config.yaml
attn_scale: 0.125
tie_embeddings: true
parallel_block: false
lr: 0.00126
lr_head: 0.00333
decay_fraction: 0.841
final_lr_fraction: 0.05
seq_len: 1024
doc_mask: true
steps: 6018
MLP neurons of a small language model. Each row is named by its layer, matrix (up: input weights) and neuron, and shows model dimensions 128-255. Each number is 500 + 25 x the weight over its row's rms, rounded and kept within 0 to 999. Numbers have three digits each.
A block is one neuron, or neurons of one layer that tend to fire together. Before each block is what it responds to, as a language model described it from the Wikipedia text at the highest values.

Responds to: Indefinite article "a"
L5.up150:491564527485481506498488508488550444491473505496471536508507514461466533565509458494510505482525480506523523522491468461489499490502488499512489496502540470496482469506514534505454508510526488493519497477490446489522531521462464492508520482496524512504474483504490492521519469516469529477506472537517490441487517508530478485471529538501483496495454482488450498523525513485528504530509
L5.up252:497529493499504583480478478503480503510491516462492495527514514490527534512480510513514506504531520481482428503462498520534493460477506456523499477485491504495460519519528518491512507530508473511519514504504463491479478524495497521547489504510557491475502472479536464509535534511487492512498482503472505524477523490479492494464504521505503545532500466502488482454490517563496521494514
L5.up281:477509435508494495507496491530502505495479562430503504511472506504550517529515517491528491445516504505515473570477529484519466482471498500470461523516502515466527496541477472554514476490457509498483526490490517514528482513487446485532518469510489504561475474464537453519501489486504504498553496467516470532479480487560479491465559470496474485548502501485516515512499511494491536454510
L5.up358:492540498503465515502472471475488475471553499477505519493505496478467559496499468494550547533510497523458475456480519479502469511544496517509508515490491458505504528504491477502539470492526497487447519519496516503513458529520462514541535495502533473465493510498508504497541472511521515460514458521493522546532487482565488493452503477489469498531490493495476516499476511517528473509512
L5.up617:494468504426469497532518452468526519500529483469502488474534561467531487487433535517459543515560498521494491495471499507504503499495477531503481495550494510476519493506463492524544490475472513507459532507513506496547465536464486490474527471464481464501490480504536481502568481489513475533474508499538457528477501487530517521537484477514537537503483494525479519542499466464481512483513
L5.up901:487530499448470516500501499456458506485497556506455484476516489480517512493472544465503509517520490519496504455488492529513476482523508525443453518514500514498500520446480491485490516518457463515460518497528506475502550438560481465512456495533532526503460537436497496497480501498497511520520498506495463510525524507491492525477505481478505505498529500502465526503475493483540516510479
L5.up947:515536523494543522515477494507465502508495512540459500527482490483509504513498488519530538488526474477476536462487504510556495518487533491515509491467506526466487469533507488481489512506530480531511511531468512523540517487503518498484468543498504491475468505444491495477567516533487498491488453495469499509500524497524493455508499511477523489484467455473530532509476517532512542516545
L5.up1003:521531520490490483526459501530484530476544512460484515524500468503477478507512504513485553478490505485524462509472511481523478525515539464498516524522502481501507457503539485487495438486513495505467529516481491499538525502527496491499528510540457508503524540505467505496513577472480505466506479504500480492481454519511487489505479481506493544440534465505496464473506497518535516498507

Responds to: Adverb suffixes, passive auxiliaries
L4.up71:507488493497511524528512470467483488463511485489534518521463500498508483480559483491517500547502501502449506492484510515456489539524496494507497508505502529449523556528521503505476464478487510527496517540494526490481501544481484487478490470487515491469445512509531480509511481486535467530506499506561457499543501534540467509499486521515497487514528430479500505506457507531484484496495
L4.up102:546496537499472481499495490479534518495516514494508543510524471534490474491493476488462509477502494558533531483488521468494508508530490500516453504518488513531517527539504494482496538523492460522509502473486531479537503520501481519486506465452482468524522540540519486483512516451463527504495501514502524467493523509515458500482523527493495517542546475502498499501488474514477469498524
L4.up104:432441509484510463538482517496511510479490482582507533484507498537491530521513473483519487509485492506468508448470554478501507485538483481527473520515486495500466506513524520535506511496505500510483479504469472498490481505547461479506477515495546455457500481494510508503486515517477472525477515514487454520459501503524511492495485467493519517526506490467497466501500542504461430428520
L4.up313:481493484488513523495519509507482516446524524470519498467456515522488475528518446493520490510512522491516488524533507497512527514517500531499509522505497532419507497485454500481550494492515485470470504496501521536483543516494462522518480532550486480512537576483531543457505465482518517532514519486485495477499488497503510488501500515552439481521490525547519539517469498518467478515484
L4.up437:461549510507505478515467509520465541445502497514481488466493519511505509505560465496513489454494501532464471534517535480487500494529495508474474430496479462484450459548444533520515491511477517511455531517494479517490516494529540465553530471517498504486525540531477488490508482473507445510473538532531480511456552501516461496535503490536513516507506493485489495496491490520524472544487
L4.up540:478532494476510525469507513579538512497508547494477461537498459508505481487475479513503488560485504507507508531499480535469522487513517471533507498488486553472500528517484511500500504527527481526524525513466534493496473456539496454501515487528481538493494536524514511516502510496533521505522521520482510513539485527551501468505494510543450500484523546465477466533503488508445471461489
L4.up583:487484523511503481476523481537484511465488499498503479511519522535491557478496498532495476524499512440495561512488435478494503536492525501503467515481481483464473478486462497523527472477506477433509500535506502439497503522486519500547526465523513487481494515527507473485525542436514542531469469498533552474494477483536483509466482526509502505480507511479537513528523560514526482525436
L4.up619:542521464511464493531511511552523492491503508483448515509486469493453506487470532535485491469482533519492504501492536542522521527525501490497433520496501494492530496526521519497534496478515514526494480546504495556486513500495514475463525534491488505477480535510473492490457511532490541508492488473510486498553515460510511514534524520480495476499470495500503538535481477486488477457503

Responds to: Mid-word continuation pieces
L3.up695:496494439442481476478528464506535495482524441498465494517562494511489511469478510553547498504524491494479503487536484479502548529557517509475466484536474483510487489511527489499499475496474494446494524521483489467451513530483508494528518523504479513511521486471509500519502562482483494537475522528505493500507527487507449557481498506506480537501473516467509522552480513538507473496535

Responds to: Word/number continuation pieces
L5.up142:485500496438493497489494498502514519504515513517472471491543499450497462496496468496501513497512512475506494513504475528517522514515473478493536509485485466497483530522498518557499504493532468522517514523550452514533549448516481555510546495523499512517508486460516534480472509500463483480505489491491465499491461524454508557531490499518487479527461473499498530547514452478505501514515
L5.up308:513523461515465473494516492509562499542503519454494466473508503461482497517521499499522530521490503465486522518454534498514496491522496524521523522531523525471504564489553471477507478523502541477521511483472497554481517480506524499484539498488491503513509474472503451517504534484488494507457528505500476488505486541455500482511553469496496494518545506490482491525479525499483434477467
L5.up321:464502486518507527492526499507486499485505477507491499474537506496523483512486501541531490439516492491513509458469476506539490510505557536516532497491502471527483493484492496483481505480494511540491507514531502528440486464508530500556541530498494505502515533478447511515467526493504525504518479502473476520483482525504475501529505447488486495526476500464521522450556510502489495529512
L5.up349:492504496497523510519537513467506478497501510509497495485490513505504490511481520531520491490441517500502473441517549476541478483517449474530485486447471523503528516515478521460532505433524507499552476488497510494533491517496506511499557512517490490496507516521505520523511472479508524500456535535509491519444531499505476489495477490529531529507543518503472507542489469496491436495520
L5.up382:508488484502461511472478495500440547539520496500508504482477505519520493509484484543450511485533517483514482494469508489515495498470507498541504482492461557497533473511471498488504492488554496505498523551458485500480546505486502482522487479526496566504496527483499495495500475507493514527528475509474502510517473517470466494460473485557486539495501495533496476470513446478515527495517
L5.up630:532527509478512445532508518487515532497516555505470515497493496500524492502500534520515489484453506500491479488483512537536496450473513486537465554491482548437484453526486479559519491500514460498530499560519474523512452485504489520527549508504512495499527515514494495465522533466483519487498510470480474471535489501573501493506491503514522523486467503497504487500514461497481523467511
L5.up654:521511450433478518525489515529498516501526512519487493486486537499463466517491517521485486495515509499503516514520495558498483487516503531480500504476497535487499491493496513470493548493489488517506501509472523512535494489533501479510550493514487498460481531498471478487507471477523490481485471477486424505528529516508499446516492482525521478506485528494496487524471462498462525540522
L5.up715:523530506492445492549521464452503474487522479500496507515509478509505489487469498497459536511536499509503528485491535488513561496456495484489506466489505479498484532505488530539492503498488470495495535507430525490568463490475538476510533461502522482502507483571482516499510498504520487497506522502483543481517545488518507512493524460527487516506512496538532497502468504464474498493519

Responds to: Word-initial stems before suffixes
L4.up350:551536436484544506499488498505531555501502473503476497480533516488507497462505475550492484476520490479497478463435504502508490506497469510530469483514489488493520475500537525517512465487482520512493511510524534498560477526507486490466522530521504509492516514512506501525511459532515514453475531496499511502504516483487514467489508469504492505506483486515536536509513483491505493446520
L4.up395:523528508458507486495475483511537546465511517519503510441502502508501524532495495499504453482536467506526498516481488516499500513485523455450470521484545491470480480483524532524518489484501537508528491473460554503470430515482506529484502520496435487520484535520518466475499518480510494503493514449488486495529467466485497526466540519496511495478492478497491508447474492444503501494486
L4.up432:485552492470507488478462465517480510462491511506510459508516470486534523504538455501505516468492472520554459498509534478500487514489498501485473536513499503517580453478504483509518497502533559523570503523467476526458451507513524460498473514506488467485527522490455505537514541457451544499488541484499514515468504473552489505518498501551516486478484489503525513493488558514485492531496
L4.up666:534476482491490530524473493539502544522500509530431534481491491532470525521478483512509498462482485487484532511500492476481524519518515477527476458476503527481554496477482533463468472485496488509515479484485547487524495491496516508485491485521472509487545486495424517520517513548489508514488518544492496522475513524552504474466505534536478477523512476507494514484515516524500477482502
L4.up839:519520476489453494510504460501503486488491501481513505523483494499501522500507514534496423492526516500502511531485521499520476458529476500523514501528486479455536492503482486557489491523497501471556534527472499517449453489492472484514510504568502496486491458508499462549467502534526511485501485484439510481545443421521499465468530504493542462476457495474518531526525499508508493499502
L4.up920:536529522495542552503510461497547497476523524550509524505503471478472480484456509521516535544509486487494470549422514485541424500535530491502494506513465523480481465537484518521494472478496529506518528507470531490471529523535518515499495483478509541508507517468466484513467462487518513510469476516504487539522493492493523542533494505511498550515496505507497468483505511504475501491512
L4.up939:520502513497464523487500494510519554490526493524480518449503500477498514520489539538496515538523494522519496463483470534481484575537481476510473522508556492492496455530488533513488490534522519517451478532512538528485444457483502471519490504486491479489482500490496494523524485485468475511480474501479501532482492515552511521492495514527493465511495507510472525455533507521510521498505
L4.up952:555511532475487490501521485524474545459497557492489476473514516498534492519518519489478493523523488473483514509473538543536519495499503471526468466455533501508509510494494543490543501447430480487519476498492489521492435510470506479503517484500482481498508525513560487501524513536526492522511483495490484539516501550518500496483479509517496502495571477492485532493511454482501522475503

Responds to: Function word "to"
L5.up163:527517509531509444505502492538484472448491486505529503490502536498499489487498469488491512511528497505499515480506519514479450520487485515492492505533511504491539459513517466482508518510523484492463476496526513547503537555478462508494531506492498512538492500471469505510478521490441483512507502516471551495542503495507467568478486521525554522541454513522500472470517491496464551495497
L5.up254:531507491529491501499507501489493506500477507483499492511506526507540488519482480495512497481526548495491494498513515488487530479535429470537476521493504528456490474483506469489488507547468483476492526503491492502508504520480512498478484523489470514490510495487504517474520468530502575492507461494493510508522545524487466508506488494510524505511485450531495481449503485484487487458488
L5.up310:513510528508500505520455519479504559489543481532507496509491532503544463509501505488504478431521544512492514485507453507509527509488534462473442551492466555473492487499522482521502455518506508509450518513503463506501549517474499496470527501501512529482525503510498502468475506484530477488506456508489448535499485507499459497513506516511534492477460522495586489538535503455504526497543
L5.up473:468500532474461485542485534485507458451489514520477478510501513479502457515505521502523496496536515476479522488528470461490506517489529501511485506454488523493534476499502473479510497461533514490506486531495513508524517520500534511500497494483525483526497483460536500498512488452529554486486467484536509527487508496505429510497523506447494525494548540451483542535534479503502471522498
L5.up515:526505506566496492548484528529484469441499480500494489517482536522480534487486519507505512471489499458450515494536492520451472502477480468487507511488500525510532492491528470482475472506476521513485523482543492482488488511441508536542565538540516490481494538460535508468501473483489502523479489501445467494480477488515510490537469503510514593473482494531502513488513523483435509476485
L5.up885:494497490509493488502549513527502520507493518482479480475507520494486526477525484533509489506477560462535489542550488523497498504510512509504519534475504527469488507515477447505530515532519550539533530531535515547522496517492470486494466478479531489465487518491530463496496486482511496472509458487510481491501532493530520490490492541530500507481503548471522495496486497478513507471507
L5.up978:479518492492514477538483502500499472488513533519499507492488530500496518487503531451474509512499552486520515478489475481522535475501482433469492500481520501511543513494512476521508495514500507464479507526552488536526562503514501506542480533565526525501526527478509486481481535492504478498496453473469519467494496504465511476534492460502526504528502506479547496512469540501472526458490
L5.up1013:498481482509456459499452535496545487443537517457521488504572485506458466540484532518520512504500476494505492520506517489524505497498515532445512484510516508502453517521482534477510497544485470497513484494524494508517493541508511512500503517472463534518513543481477496487512527538477495559478497538467486475526508558517508494508518533526495520489475492504557502442529490547517529490501

Responds to: Passive-clause middle tokens
L3.up994:511528516500477467465497495481489492456510503486459564561473461556523488487496510484443475500508482499509492473502468530476504520485465516486507482491473517501518456497513488486507465540492503495481486510456483481532513460542540516537543488491486517460541515522495495514515484529498454479485525501506498539487540470459504506516513494467520468499503501497504502498506458518505491475461

Responds to: Word piece after h
L5.up89:495468520483540472535504552486517486472517543453480521522538540471464509501496527482509535503493535454549507522512502482475523484507529506488512505500488499461563503503524503452551531503511516473478482517520468530496468505526505513470533468526551510488532493482467502518458529484531537501515514474550490517539502490496506466465499492478523494492490506530478479523520455481491490500450
L5.up132:519491497552433581515524506499491540508490495465482518492470479499502485529555474479529510443506493539493542508483511480510494528500511489505557474497503535485489541453489486472519490464562471462506514504493533479472508526529516488491488482526526537504543473470465540463492489530511497467510505513510460525515481501511462507480477541493483510474494505517498521519474522522492429467503
L5.up184:495510498535515523475490487504525528499520496499485487501526445511503542505432511486512511525506529466523510533493534496520480511531510541453492497477500482517495488536481447505520475536508487483496506475532466473499501462494513519473496482509494452500524507511486530504517531496461479479526514542465506490527453546506513496499461497505537492483512479567491473530528487422481451505517
L5.up200:490520473484514471476488538488541515504528478522463538496504465471515520503449543518535541487513513485513542491560512453501501441499531525491543540492533473495508528552471496518429528470511552476469496497527518503492483489449500521490525512489528495494519484521487510516522510502499504487495520476510485482506489500512484474434452527504531534530472514492476518525508491450470504465517
L5.up202:510490514491490573494554469533482541541535456488479506523514499437495473496510521491523531467520551484523519552540536496475478496523553503482516522517531517483505526509445526507557495493513490527449482505527478510497509517482505511487533497491499505502495464446477511526510516481503526458455511488512494513530476495520432476496486507448472519494469508533520488474494484494510453498506
L5.up683:496463501489496471522502519534458498502460514486441500523490532484533478447496555498467543482584487505484497530476528525516495502505481531532524459525518502501506484469462494484498466506564491505501508471527497523505497509497539470500489501481505486516519451460546494505490493504498487450486499503463498507477496506469514473484507516501491497481544509481510512442518503538491504488528
L5.up742:506514491457499520530506475533496476517462468488487541497493484506523523515474544465514499470474500507562509535539470475529512466521531508522486483475494550522514500481490541499490520545505526488509575519522514484518521515495472496468510465478544512467535508471465489497520542481503488482485508510498492505502522477482471521501494525531467527544531498512523515511554491434494494497473
L5.up888:482481492510515533511512487504548471507494498480469537466523512517458485498487461494505530445488540539517509530507537478469480507469447529529509512508512465495517478486521531532566476496555521503485513538545504530497528521512488515505509525522563454476507505478482527523441494486501482572488487493480497490489500483508488499501465533466475498516467520474483507477537522488493475499514

Responds to: Predicate start after copula
L4.up101:471500518502509493512477521482517493488481516496489521488489500470515488487481475513503522485506490533517508515489505481498471499478457450586485490462489492494521466498465478491519456431502523530478500541487522506543516493483458491497564535522483514470488548476524472473498462507533521454519475501500470486479510519518483557532471511521517539503515514528475513536496500506534472448491
L4.up146:540515537482432469467536468479501502446502478526492485532527543457539501492473550480483497515523505531501514490485485538457525496507502472515488462529535496512500455521513536504478455486472491510487486505444477502488525500508503487508527466449480519461495519519479495507482463477519505441511545506492511497495495508543498519525521499432491521511505505491514465516477426532465482481511
L4.up175:482458572548528479485504478529524500498489486467489475461503497482504516466548509498536508488559529488510455507534505554483492480484446504540509484468492462496538464507541519530524485465469530533496508477441494459520471474478492490491519483475507505489480490493504506496507501467514523516500502550459522506512503521469529512516518508495524538499496509480491480502519492516491507498518
L4.up226:533480492517493477542542489530466481477492463531522503465474498494463511541475472500484559515487493520547515494466463499457477486536504501526503561493532520548533494505481510451472509486491541505516490502534490492508488473464500463524525504494491532510486525469486485518546514506528521488492517499543473507494481544499484464501443528500517531520505480512539487464545471496460526502458
L4.up464:460519530497460441556469483539483530474519460478496514488486473498484540451474546478481514497522510485452497468498492548509503443507514526515483502509499484473455480520471517494518485483513523516467515499535478554504470496494474500565544487478489506475511513487526531527512531522550504500529494481504461515481515475462486477481506496499536512505525460466457492475514462560498484484509
L4.up549:505522502449495488495491499487495541497496499518461476484476485497502484493464514486482494500522448506501552495548496507457542494513485556479525518494501532525467479519512516496467507488480493498510471494547502499528500476459470508498550496497492524548475532524447547484490507518493480461516539518499474531515504516437472491494518483499496517467531499480504481506469465483473505484505
L4.up555:494542477540494436511470459529518509487564510522494495491499529478473531531474494531468503470539523512517478520532474528529529460473443491520484522518535402484512515470494521476489487459478489487495492499481491501490486498472477461518513490491508500449502505476493510518531501510524531483534479524506503507492508495497519539476522526533504495484500490511485478480495476519498546489477
L4.up875:521488482500453497508493469501500513538516450511480517497499526460501520439501510479542515500525526509537518481482483486517499492495520447454488506462495487462481484434492558507573471491476488485483545495497487513461527503491444464558474497479494508475515510489530523488500473536525512504530524517487532523501470479486512511549504523482477513434490525463545539488490470488511527501488

Responds to: Infinitive marker "to"
L3.up141:502507499485491529512497478495493537512505519503471537480507479477452502493483572513545537494503542476493506457535532513461491497554534493501448518530488488516524503502500492546538487497526505495481496547492511485459545480507528476488485505508546531528523498452485480478497509520481488500483477531504497456520474527500452485491496495539542510476530518478501476508509514502537475499536

Responds to: Word "to" after verbs
L4.up64:496491478500527507469519531494499493472522512483493504499494443553516519528525475469529473517490532473517523521503500530518501485492509500528449556526471556475472511494450490527524532479497498506523528491506514554460546512512511504520493510500541501487534532498500483534466541478492545473506464498522507509501515499484486485458513503543491511498488481505499504536497449551479514504493
L4.up268:467503541508462494509507529530481540477503495539509499501505517517485504485525517481484511562469505475486497541487479477446498505520514509469469492496546493515514517527492527497492566510503542482500458484493477496495502495561504494478504454450528467528515496488476483501464508532474476529549461510490485493461520541453494464518534459500505500508514494475486496460502507526454510498495
L4.up386:516516492515478509538504501546511534477534558496485523485482486503474484525491493470514537487473490477475506510506449528441524478514526468538484498531476538508509493489473501505497525519519476509498495494499512541490492517493459510489464526480510488526459481518487493560457478482472488495521473542503481512536514444498439503476511505494485520497482508430489511496532502503553499488479
L4.up531:510497493534457491503517537503519533472495503485497499479498519461442484484485525519457556506477524441500525541495473526487509530531515434505464519495521513520505480525490535527537513497507515495497523540493502498489505508521524510479482524491491577492521496488494506484433493478488477508477487539513508496523486511495464483443503499490515540462498507479507503524513502497528527464511
L4.up671:469516518510506466499519489466509517502543499543481472510460484530519510462523526521504473518498467455509515499514521525522530466491492539542444515501508519442541481538486497460484499483539524489531477520508473467537548527508471472478504490482523562487511522505490457511477539465474509533499454482504484502496477470484502541507472508512497466521564523455515488479506502505495495444487
L4.up709:509477503480472506541558497493486544527549480476479537457526524487481503501501515535515495508459517440492505494557514499478514499552460487487439500491520502515480517459512519563515492501487512521524512470529517511502522536491491498493530543510483530512482506478465485481473477483498452507495431472522500468501525519521476492439527493515529498479508493502489515481523478515499467484506
L4.up804:522497474471495500506497505500518530533501515499477529470536501506447504495438496481490478536452503492553522507482534511495432510529513460485499489463503513500497514531492473498527516511516483480475478510512492495503524495491496464492484525517551507538485532498501458527471480498562493533469513493529506489456468526527502498493505488520487539507503514493534455538489485485496564454501
L4.up852:538517503474480535516519542486495476503454464489494531486464531473515489500519485519504499496538515467480506521499508541527509511526481511485464464520475490497566472518519511518489570531516482487482495515492481538484546508492508486466541471474501510507489490472468485472474491470515550532518464502477450472516514489511459508484474483492475513494495503441490494488493468471505551492526

Responds to: Mid-word piece after initial letter
L4.up34:530508491480520514475535461512489514524494495492470523552499504473523496519528515502559537479514457474518512502522530457498506496524516477504494465532483475509464512523515539501492432500498461521507494506493470508519487513491496494547508499465484469530519462430532491478466515489472476514483490493524516504518446477508499483524517511521487495479543466498501537437518458505551529473490
L4.up106:519514466498507465490477512490546534482536472513469496509485476493528481545507473501497487529504473491516497494506527545510459490496494454509488486509459483514522479472464473520524484502504452496505475521540492487485535495505509497500488526496532494478513489481497513522497543480462500496471499525510516501509493444513457480502527481459533514491479519495527458501517516536549449479513
L4.up353:490528542495463502507499498477516499501503493512505477513503515468520495502423497488517460467480499467516485443491518470509494515516489531522488449522498473511471511484474490528537523472491482513451487495448483484470493469485473470494518475477529472513482495508530478478522506536524436525523490521523515490483514455513496482470538525543526517532514489507488515546491487467512487501505
L4.up653:501466470527547505509523493546524451480477508487458530483542470505519496526470493507529492468489495461476500489505484496488538506491516506502529501508491501523477542545476489521489493518540480470473491545505497492471479532443508471478521530481499492503513479478485527534502504488480477507480459513500534523520466464537445569529533537474530512508474534509498495487517513517466464504472
L4.up770:521493493459541497494510525513510501491459509460485501509476506529540480534451541511499497480544492466556524493494493503515489485483540510494517488509560503505511457534519510440554495477528483516530499496527475505523496478557512479504468529475501524555515485468527510523551512498499494509509452525536520449494450508504457488483463499545508501525521474504557513498512465509508542488513
L4.up881:470470471515486550474494496477546478506532490484457466529489511535471536506469511480483488500489502471572489488558498498496526503483512554497459510508520511469497513509469484478499496498500480454539521479522486494497458522515490488496507495478521439500468489486493497495501527458494500524452482469508564510515487485532454536483511522483503520510529490496476501469489546489536470521502
L4.up888:518482484500469503511502525513511451503473506485460491536497503491498530523464498513554492487465487495507483514460527471521504501500516549475497513494485486505535489538463449485495500492517486528519529479510449471485494484518507486531475516516485513476495567455512510503477505482477494460443534496501484485488472452474472504546480511506525522507496496483534484479493480503489512540524
L4.up1003:496483520523482514508485511516507530529521549535444526516483474486559505504507511477500477466490518468448485490525523532437504505502497529494456456549522494509439495493483481515502519490496549485439495482491479508506526492543482481523498473475491526478492456467510511492498527499522491508513482559511469476491512509488477514543511500530527501497539537509478443461474541483491522494569

Responds to: Pre-nominal modifier after determiner
L3.up1005:438504512480487503476487512483525472477520546489493553506495486506539500456505484501505504510478519477529521481468536486508510485519508443532517554520540500474541498473490558509530459452478502516474560499523513538546524475534468511512481510513514490519527490457521541470475499538489493488439480479515502484497524494469502482501487474479532495492502506528482504510465500498477503482501